Part of a small language model's weights: rotary positions, untied embeddings.
MLP neurons of a small language model. Each row is named by its layer, matrix (gate and up: input weights) and neuron, and shows model dimensions 64-255. Each number is 128 + 32 x the weight over its row's rms, rounded and kept within 0 to 255. Numbers have three digits each. A neuron's up and down rows have the sign that makes its largest values positive.
Before each neuron's rows, "fires on" lists the tokens most often at its 100 highest values on Wikipedia text that the model never trained on.

fires on: "ep", "ict", "op", "arn", "ut", "l"
L2.gate358:103136137111086141124130083082117133147147148141078158130108151084152159149123171128095105148132118090169141156165154120093142123221142132151071074092112130153147112143108158107105099130195120098152133116122108138132150066228142076124161128186174144185119085179132103091094160149158159164110117083149110148139082091140164104183143162122082109139155137156145136118137157125136141168129161081111180180110080166146146155138146139144143136125118091107149086081140133153105151134067129091152168156085138128123098115093130126059147064136141116131132100177107165078166091146170148147
L2.up358:110091144155100118145139092060135155144141171146096143110090136162106116128122095182119187161094147102208179150160076114139147162180154157166138088036195104125115116125060131059144135119167151076137132135104089123131161141157120108145124143168141183158141112116093090129172122090132145163127107123095112150125134115132121161142137220084117151123077109134123150115100155091050094104135127164160103086089112161133095171134126150112120100132103089149139140075087139102124151177106141116135178114158145107107132161099204092140120117132173139131120118168129172101108077093154107159

fires on: "lo", " le", "1", "op"
L2.gate536:149148127131117140123070097184173176127178188128088126169154135154086133132175148187118156182152168152120209130132122104135080168135158114103056112077098105133096111112112148149151053138154162095113152163099108092130086041128147148088144172134142132114094123157144082097176107179131149071133198116118087074127121138138133130109178170141159076147072193132082083133183089127142149176074162153109107164158121129130075166203143126143095208117118088098148189154148109096142146088124119111166156186179134171092133124080123141100124144123131121141148163122139185173132127145142120157
L2.up536:084112157136104102126141055118179145149106099166090195117134144119128122093108118184090089081140068117064163153118121134155163147103136176108162211119084081171072201126138143118108147150143121134152165141143139198110156160096109072094136071207115120119142147128089030145150140090181083116131118132113149139131104184122085115133081157090198129139183134123157093131157124091134099102147145107166104114132122177097140133143169141120136170237080108044113145099116151064115117126137142130085128152126197131095064137162152131099086082146097118163096121135134152111084128077131092140

fires on: "y", "it", "ig", "et", "hy", "iz"
L2.gate635:228106133153176107075160201140127166169131132142233194143142175127165138106108168117149098110097126142189165134118120133098152203114138191128091144133110122139168154170145140092128142140131156142142168112087095148137129109155107176119101099124092116126149143128122079106089103090112146126139121127166070145121084133116100165099078148163157130070154114128040125132163093104130067138157138119110064174146114162115144055097163069145123134106088091141174136122139083162116117105121081143122173128110065147097077119136148207145123169145100146105136153112114113142114090131094148152
L2.up635:169152131144146111134161173165087044133090109096168155150111158157133122116103166153194138191127151123116188125146161107146132190065113132128067137164120116111169123204116167146107145150181099127183108112176132147094140093116073133083120121093106158202062174094161049093109065102123190105110100108163092107098131173138102127152098113142142122166186122125114167132148169135137103139134119147115139165196115131109150104200113075064112138126067097123169126109128122115125178180113096143135140119142057133134092088134082140180153119141104112125065137081097150123118133078147127147

fires on: "ur", "ose", "ore", " Lou", "and", "era"
L2.gate464:119108090139143115118146128116101078149106113095091163100176129114156119105156114189149101171127082143152133133101108075095135150119081137072091120123148034081117142117076165091087128081078107081145176141144118135191230125146105095110152143074144110127136136096148125154162137086127097074175196138154085160160129107173137152161093113134125138168081077160155165164141111136128107154147114146185215132100099091095121136095105123142111128149192103188152125105121080081169182121161171175196131157141144166146102129063136139072126153121125175156151160135113094117153122139201153098
L2.up464:091145180106135125117131162124118175119143175116131109119129133161121123119123152133166158139020098156049125160120125139143113154148126101140096151113115078117134170102057132137131128100106112162124123159169162105122084095149098171131149172157182114153129116149065156125123179117117146107138160149097068090115151164162104122133135141078083198126142134149163164093120087057153168133090142111210202138168153058129123114111144146098129152097108161143169089110141092049126125213133129165134154147185186160073113117177077134119098121106085186049164169117069076086163159167150121141

fires on: "k", "u", "e", "ic", "in", " a"
L2.gate645:073133108060096084127086235142113128125092095108185196090086154092159124097127124142171094173131155121068102119129138135161099172165154086107132137100107118089112123164105154159134117113125165181146164139129161146145118090118177135132144121161144095157144130113132113101113143059114128088140171093099115138123134164141134106146145117103154077116112186095105176126204190089141126124098147133142047136122154114158107160112153105128146163127141101128127148154151138192164135054079109136123150165120134116133055220123142124105121141153110082152131160102161196044151097117125168102
L2.up645:149167158127111132107145162137104149146123157187128156167139157161114080134071135067135138125147166159130051103179130119105083131145148151144082140145122128171122119123073143147091102151148049149134174159149132123126076104128102113125127079120091162190135065204148117090103109119097107127108097131092178108151086103123162102093135199142155109092156134106107144122157126128095129144138070120138131096103141125111134138130172069107110089100201140063163093112097101145160163138141199103146098120158139130088087157127123143156181025035092091132112186126148144090098099119133069090

fires on: "iz", "rit", ":", "ud", "j", "("
L2.gate142:110073158111112123160119123103102081143161179089113132144157118093139111161129171075106099118168095094131145132121125150115143111135131159113103132137155101147082091095154063108181129163120160217118163099068093149157196133083153147099172192160156171163084084138139149133125188162124101080083192108082172177132090036150113139111122126180153171155170103077155131132159173126167105093123120121058135128160106079128160146093115126106114140112130140126116086112102169173164149088165135117128167130136161136134127110111118175131154144088125121170113138127154146116047137132147180078
L2.up142:149123126141136153113130087143147120107174094106121076112152099091107119123077164169137090121159162114213107112211143135127120111139146160125123138084141195102110121133106105123133081153084108106089127138166170071160106176097114113186143104080140171089094154085111114180152195166096053087131165159122186100156152107164182144126105159124156146153128147180120104145120158070102183169097105103103142144154098117144141103085111091116152113102107100119121182192141132126092116044109095131110080127103083126117126133113047199126081113074204167096144165151162174176088192148108147091

fires on: "op", "ep", "ip", "id", "ound"
L2.gate370:051087157186046111141133099119145099191174167139128073166127066087094142135090121120144158108079069141180146107153108108131125155116161099174161134107070153151120141146107160147137153123093137102135088139102157141137106093137093118153131100121139073119109110115134083079097113156119132114166091106142186150139088182049151141137106131138124136164137111133182123117143102074088125118096185065121097137166193185188114185129117139140181160111138089109091115180138170081150136154143062151160154099109155101150123173098057130122126116157162087129157098144113151116092152147117084190
L2.up370:063178134125122100100154134059115156055135155171121107165178104164106158120154147116173164100092174194149155164107112130111158110057160171173146072106151117143107093147144071115101112171051145124145119166125143121096096144162115117186138112119150139085164164126158139134102125122149130159144089180126116187144082172076119179114090105134127150143079121153185036146160040111109138080151163116127074112117131149121177087130172121064133090093143103149103092100119175116089089099166131099101083160103145087138159130056180174128157061130118199064103115132138158120123112141122148156

fires on: " ne", "ish", "an", " Ne", "e"
L2.gate555:163135120162107112102151120115147155143130217169152114130110198097133050197113079137115192179132130112163094127119150147165162107101131079167124154150171087111121164096073133122225172123134125148135145176138108128074114100153099075169119142128055165125134137106172109120133155082145189085092175166186121102127149088106141171147161093163109158114081185094097135105107167077098073065125092123111080137097185116170118147102124112102112125126117149103132097107114164054118167128130134090129166120127157150143089082114130109121185177094129153222119126126154123083090147178086149091
L2.up555:105143173112161157116112100146119126179137153102099083114213126117127125036148183107074088126090120130182190128135153075172115080090127157199079119126184152079083143150081147085137147161044174105152087154081082128108143108121120109136209206156113130105085121087121143133121141083165149031060101122140146156129140102093122180149095151182186176189161078066108124126156170162094103172171118152098147160119138131147117080108133121094124069078110155087092116145128175141109149119116145112077149114095148142135153150153122141108087118130149149126136139110116190125111081151096105098

fires on: "id", "al", "end", "ile", "em", "ap"
L2.gate379:108142117100142151097121152072128167125194152144153159155184189124128147166122111137158090149125148085147126102129083111153103139115157147186098112135122196163138088161107063127183128150128132103102111122168144154097123094107111133110130145132159120169134113085130103211171123129135119162155057140163099118141089122190112146115157129206130087134189113084160097150197170087149064131091190163118192140088169140211109117104098126141126163104181136132132156125089141108124119136112112126169080089064104093147158086077175115155170144092122067103154094186085160194068138130127120110
L2.up379:131206148164111098133145146162097103049171196110144142159153132104075135145039169065125089167094144163127043140118148135115129096143092113137143165115112123066128164114151106120141173126099092140121142156118113220110140118087147131148176117127166111100093095119123147141159099164139143164115113175084116101100129121121119113120084094158117157075193106089164115144115108081116128151104128078155151129110139104137117110126164105146095103135159141165148160107052096072101104133162154063142105126134179164180108145098132185131097159176135163147170103149125132113123146124120102082

fires on: "ul", "inc", "cc", "am", "ed", " ref"
L2.gate405:125115144157190099163156138106160148160206110119148091110130133151111160154130096111164114207171127098086127158113105175140124152083153067126072101133109130162124096175112125126142117147108142127119107102120088098173115141137227131160092100137134184137147124117183084110151092127083130092175136150074120087099106110104078081143139211044127140105133121053064126178165172137113180099130154155142167109156113144136121091096147120121112207084119147129135127131135187158123100105134139119110139113078177136139131057136129177096117090160104146178093151144143164121062170095126100120
L2.up405:126096122094151088152168129178149141162156124126086183141084153139121141189151120182112132133147114123113128183135120154180152186099060069156154142122159070147110109086132101208125138111132134111110104131119121097141142124101107129134087114125083088155122126123124147148069101130140152115185164124068188129122084119057166179096114155064104208131143141149091145161154202114090078105121170108133121077103131143116113112080119145104155128164089157108068173137106212171132132156097098149139115162109069148128140136146116106119149154171130084172145146156091143178051091167116173131

fires on: "'", "ific", "ral", "ud", "way", "e"
L2.gate164:148136136120118148120161115111175062060142158166134131097082141124147087125130104173145110145146060098137102126096032125112182158128100168178106149139148136111131100101118134104159118119171142187114144127148138124154106130170162082147155109114149102127157171157152113132081122107102149065102124129106085198162193144177126135122173164117110140120103088123110173093177078104106202152123105178128128172117145076080122145099149153107171117136160173173144114105155225149139130141133186137132105105139158138134168115199113110138140101107118096141110087179143162111192151117148117146
L2.up164:133139153112127153107100127117136056139135182158108128111132141148094095152128077127139130172224101160085167132153141162140072141154167138170117179132159101132101106133087132099159083169127099087125123121130077070181152077133138088075136126079155144143165110135165175175113036129183130130120175153160094112157164164168087185119114156133110083108130185098100149155119182083154142152160163163090126162089147103146182114104111126106114110116144123033085053156139153138127157109090113163091120131136187117060097156118179089160092115117114082124156097160150135114148080104155179148

fires on: "it", "ot", "on", "ing", "ind"
L2.gate51:164147087142093136133110167124110137127140157161032153096113145149107105112113077101112138131193223208108163119200150134131156074143143054070144089115101132137096126143166174108134150186176104125138123120099160137166053149076170118115076108155055138144072086157140193139109128093107147145167104139089092133086162164095089103165106138156174163122096154127090118134096149057166143118121128113078128073111107148115152155127095138095089132151095144177111033160163131155157156115130139156147100127076136101122082151090153180130201155093121125091129091106151092128195131062099109148
L2.up51:135110130134143173106124115125074057158105181169140120143124136133101079181134128148154161123074161097091143122119135107173104109115101093122169153140143161126180121136131179126089114130133065083116170146134160160149159064102121150179116129146072138108104142121153105153126105112118163117157100174091076183067177142170078180150094156108095106051106119146106148194181101150109088065149127115125072103095151132124133166147136103159091139115069153142139123067146099114159130115151127132185103101120128053065090081150093123090180140092187104207118163111138121120106070123136139169

fires on: "ood", "ace", "e", "ach", "ree", "an"
L2.gate477:129146073142180090097079107144111099162149150125077133124159185133127143126042149108137134159093117105177113171073130104153119172116069141108157094168099110082135155116156113059137165152153122098067120123103156143120107130187156195132146144155124097099114056104137127105138131168127187052146133147129139169096078061108100119130141128153107100196135119139091096151095122217162037136196068139132088092105165095151075095137087102091180178092137124141148113164126113110146190112161135202128142094136130136115101156145089164198119122120165135125146107160098092132103140126124079118
L2.up477:148128178151163169132095138145146128151140131206146123138149158047117080119081084166076108123097088177209090180102093147182141126156134101188136106092125105107062132113123102175121143169082168092074161133160094078157148150160124153144140149188111116144100094134160124087142110155163150145126050132115132103204089149126113080103167132156150154165121170117073093110092104155149159189101097145133109127093111071140140091167091193078150083116127114143072137108133061123096178121090066128147170141113170109169125105145084124143098154066149091141175150172118135093141100077131159147

fires on: "ra", " John", "attle", " King", "and", "un"
L2.gate47:116120127129098103081123122146158189136143063186146077167171139130125104145175118119165147112079111182106202119118095151129145119114113070086091173111130146118139148084094137102117149153175111137114148092119191081099141168112110107150099119116124086187116098043142092161054127155131069162076103108097118049183165135145107075111157097085101139089173152077120176149137149094077112135146130130117186119129098156206136180167149115131127115041073120156129132150129142092149127089084160162154123138158135110110107120102123094143130093086138119188120137168148091194075104162080091157
L2.up47:136130142162146114144112077086128147188118106187140095060115095105138078124085139210159107128116117148136192117138160136143143123118116113135089142079182120120171120130112099119148144152135068166100103127198117103116078179067105127151117132122100097187140126105121226133083120160077102127103112129106138052136101098134124114140084062169092128113127082122188170123135100076139115144132080167100126059154153124163177103093151118083142131085122090130130111114120164081113089156115145162170164154097098184115116080068168099164075182141118133160138144145104124143140126159147084091

fires on: "D", "P", "ot", "ident", "ces", "f"
L2.gate316:100182183127127101102148184130099176093099140160135194118103130157132088094119123149123161110168120172062152121182130119110169121116134124117099192096054117140123118162141188097139125141122108091067110100151122104097087174146115085143112144178088069114128153166095170153111109085124145117133100164084187169119082124108114080136107146147072155137121130132127181089126140103205116110081142127073158126117115133111081149092076138109076163142152134155129136119097141084149083117108124134159129176125166169159099176089121132152119136141128083172187179140177075185077166124150153087
L2.up316:129097173125108121148127122143106142093132141132149130142170077081149113098107104131193165096124026096104126135168129140146153078125182125152096094156137136110121123101143194108130039126074128164108184119091121087095127120072115105137152087117167121148178139123147075160149159136147098115170155078076066161121094074129130170147098132122112135159094108073102146112121108054170117057102115112169142148144047119100184130145144132160095110108078083149104089135189151074112095130073082134138125203093191116089105107134145139100145133160126122130130140082165140156122133164108163162